From a checkpoint of a small transformer trained on Wikipedia.
Size: MLP 1536 GeGLU, vocabulary 2048, 25.4M parameters.
Architecture: RMSNorm before each block, rotary positions, no biases in attention or MLP, untied embeddings.
MLP neurons of a small language model. Each row is named by its layer, matrix (gate and up: input weights; down: output weights) and neuron, and shows model dimensions 256-383. Each number is 128 + 24 x the weight over its row's rms, rounded and kept within 0 to 255. Numbers have three digits each. A neuron's up and down rows have the sign that makes its largest values positive.
After each neuron's rows is what it responds to, as a language model described it from the Wikipedia text at the highest values.

L8.gate437:113141125106135111114103137131100102160092116121168136145127120137131108118153107115138126136121141118123145127147144174107106107080128128189094136147183127146081116125103118143147079118093115146121149141133144105139110158177161106148141129153173132131130112129092114135142149138129141127096149130124113150110136101115146160168125101151173150113164149103139137140104125153075135129146
L8.up437:141105151139147116109149102132103074146110129149153123135122079122131112119154162156139150119133125133085135074142146144084135125120095127138139093110094108159114120158109148139120088101108115114134155147085152155117100126114130091136163120072099116089136123147135083113132141129124116142105164142113163133112108054110134143155094105142114148110176132114137146118136153161147051107127
L8.down437:165161139131142130106097180121124122098099083156116141123110099153110148136115133113190100092131161140108144116119186135160130134104128130151155161127121129125154143150133094131123112135174107102155128127076115141135167076085151119139122117139140158112122092111144103150135141104178180163139155082156114123083116137131084136130131123147134125131103168108123134129143132145114142126129
Responds to: Commas, and, of, possessives (her, 's), and adjective-ending word pieces placed just before a coming noun or list item, e.g. romanticism, / social, / student's.

L4.gate728:146149131102117154116090093142156084140117099122107134158113112120123144152125147112157138138121160096132139100144109126077152107121150127108141135120103122131124138071135118124112139117130122120130114109153113093128175121110113165109120135136103141115140144068149122143158170083150115150148087118147111125092132143146139127139088155126143134110179147108132136128136127119140114138176
L4.up728:167151134083082133144125076149151079113144067141076133144102125097147096170133109141109112117145147100114123101140085110092153111127143136101155102145144115096159101106115186116142075154097124137134141150132097137106138128090105130132094148120098160129137160117130150132149125099140090152118067127157109088119161135162170137171128126125182139126151142152143121133162130134122098132140
L4.down728:119112164125122125160094169140096090080087122114106104122117140113140121129177104114109060141152202176139150151132098138102109190155112085120139147081115124126113117146104101133126131120128106099153141124134121149113124144138160141143153139119074169102137113162115130129129149156126164126132094127152136091101153167120079162114098172140107098095148157144108116120109129095134104083162
Responds to: Newlines and = marks at Wikipedia heading or article-title boundaries, the dot in "www.", and mid-word pieces like gen-us, am-bitions, insp-ir-ation.

L8.gate1485:123145138139135099106147130109126157111138138164093186139144112071120124114122171109114135121148131178182133118111100121123146112104112133138152147138151143080141131136122148144113113165139154128127156142173123137122156095160111131114140130087111139126118157131138121102110165099125129156138109141140118091105059106139079129170085094137069145135136129098136134120091129157123152148152
L8.up1485:109122112133086104109140127166154127142132134120165113092115117126133108141177118137131144105173098160106125108157157113116135148148135157102131135122132104106120121099069120117131154146157119102117122095152095145138159088129072139124144145137072158102106140116143121100136137103121141129121063114116138122131105180078108137121115112130097164105110131081098114147136142098182192167119
L8.down1485:140151073123132147141135095138110148084136151100150137118135120157167130113075151187126112153141155138141161129128078112154130119125154129144146136115129186111135133142149075118182123146104119163125142100138101136104103107119118115125187136141113118142123111162113137123111103127187105123149144122117114124117134097125149111095120123134110127164165113104161118169138122100123111146138
Responds to: First word-piece of labels and headings in list-style Wikipedia layouts, e.g. "w" in Website:/www, "C" in ==Career==, list-item dashes, table headers.

L6.gate1:124122164098144149135118119123099143119096063133178119150135095119126132106118124144169132133146154113094130129100107162114133126061127162114130174131129143100109104150135134163117114068125112150086121142110109141104163131141154119122144085112148115125149141077134134121132125105120053121150107116113129111135135138127116162125144090118108132156135147120119121127104163130185107084140
L6.up1:140105107123116142121110143155115112146109147144111081130108138148150144109109116155130128126118137144128143129160151157155088122102158134154144125108117153161129168098141124148141091151087150115174146133135113112103139113132129143179109156180173122137152124146110123172101106110121125101171078076096129080118169115128159131140120108137124131123149060145117171066085128170133203122134
L6.down1:158096159068086122113160085108110106136074105130084120100063123087129109135149129121186113096111083080104102129076160134131145121124134113131153122113129126163125152132150095169158141105158116091144127109133142151110138124172122087152130135077152112139133152156107086085170133130134132189119114150127117148146106120097101148137099110111191127123138143127132152104126131107125120108165
Responds to: Connecting words and commas inside coordinated or linked noun phrases, such as and in "history and rights", of, between, or list commas.

L6.gate748:099144149141103067130116151078156118108110108175072108104145102113136126177119127114103146158133137173168141168138108148103122135131156118130121105117132104109130108156106118090173114125138176120175102118102121134122144094115118124137138152144096138108130101118126120113157110063123149116102140121162113125138128121112083086140155100142120127128130083121139124181161160138124128162118
L6.up748:144140178145138152094116120119120135117139138137099111081132110119171128144115139083176127148131115120079103108157133150090124113144099113116140122138125145150125122089093122120128123108112142074182147109127159124153127135145115114090176167130122152064155156161121143131104137114099132110106104134129171099127137129154157120126121135161087107138124116131111092135132140111122112131151
L6.down748:128134111146123129169090100177079139134138118144099147152141135093132130129135138131106143125117123111172143120143146080132106064129117156127109128126107169159134113158135147110117126157201101153119138153127139134162112100112135090113116119152111114128121145084070170096084162097164172112148151129147135136161083119127106148168082131149135135099130148112116113122074141159160136125123
Responds to: Mostly function words like of, as, like and in within descriptive sentences, plus mid-word pieces of surnames (M-ull-an, B-ull-ock) and year digits.

L4.gate1262:192144148106109118165141138077086143175125090161107115154153125114130166160092109125152151132168113112147134140117162140123136117131107200132174127117153123076168150152161118155107131132127090132098115075134133103097146093108137099120121161149124142118122147151199157159125142100112123113129129109128085115152131159113119143113116148087128146122145123152132146151123111164141121155117
L4.up1262:124152138129113146126157133156127113075119125127117099117155133152145112140108125149135133187138101124120121133153151106181111154161148156128114147140173143141145139131184158117112154138153088143114115114125119132150171140101117155127106171107133149121124140115120073143142101101080110144125108164151135159132128093127146169131136146136111182131170141111129142147112116148130138150153
L4.down1262:176086155118119141144084097082139111142127098145123126140114106133095092103166124139158110109111157077127118116130131149093142076123124134118132134108129101138075155124090085102133141152136147094134089104154131160119120125154153128150126138166101066101177129098107145118130130147158176106128125077127129102129087117180149099151126096100117080127113122135118115141147135154096141091108
Responds to: Fires on and, or, slash, comma or semicolon joining two parallel words or phrases, as in sold or destroyed, Oliver and William, Site/stadium.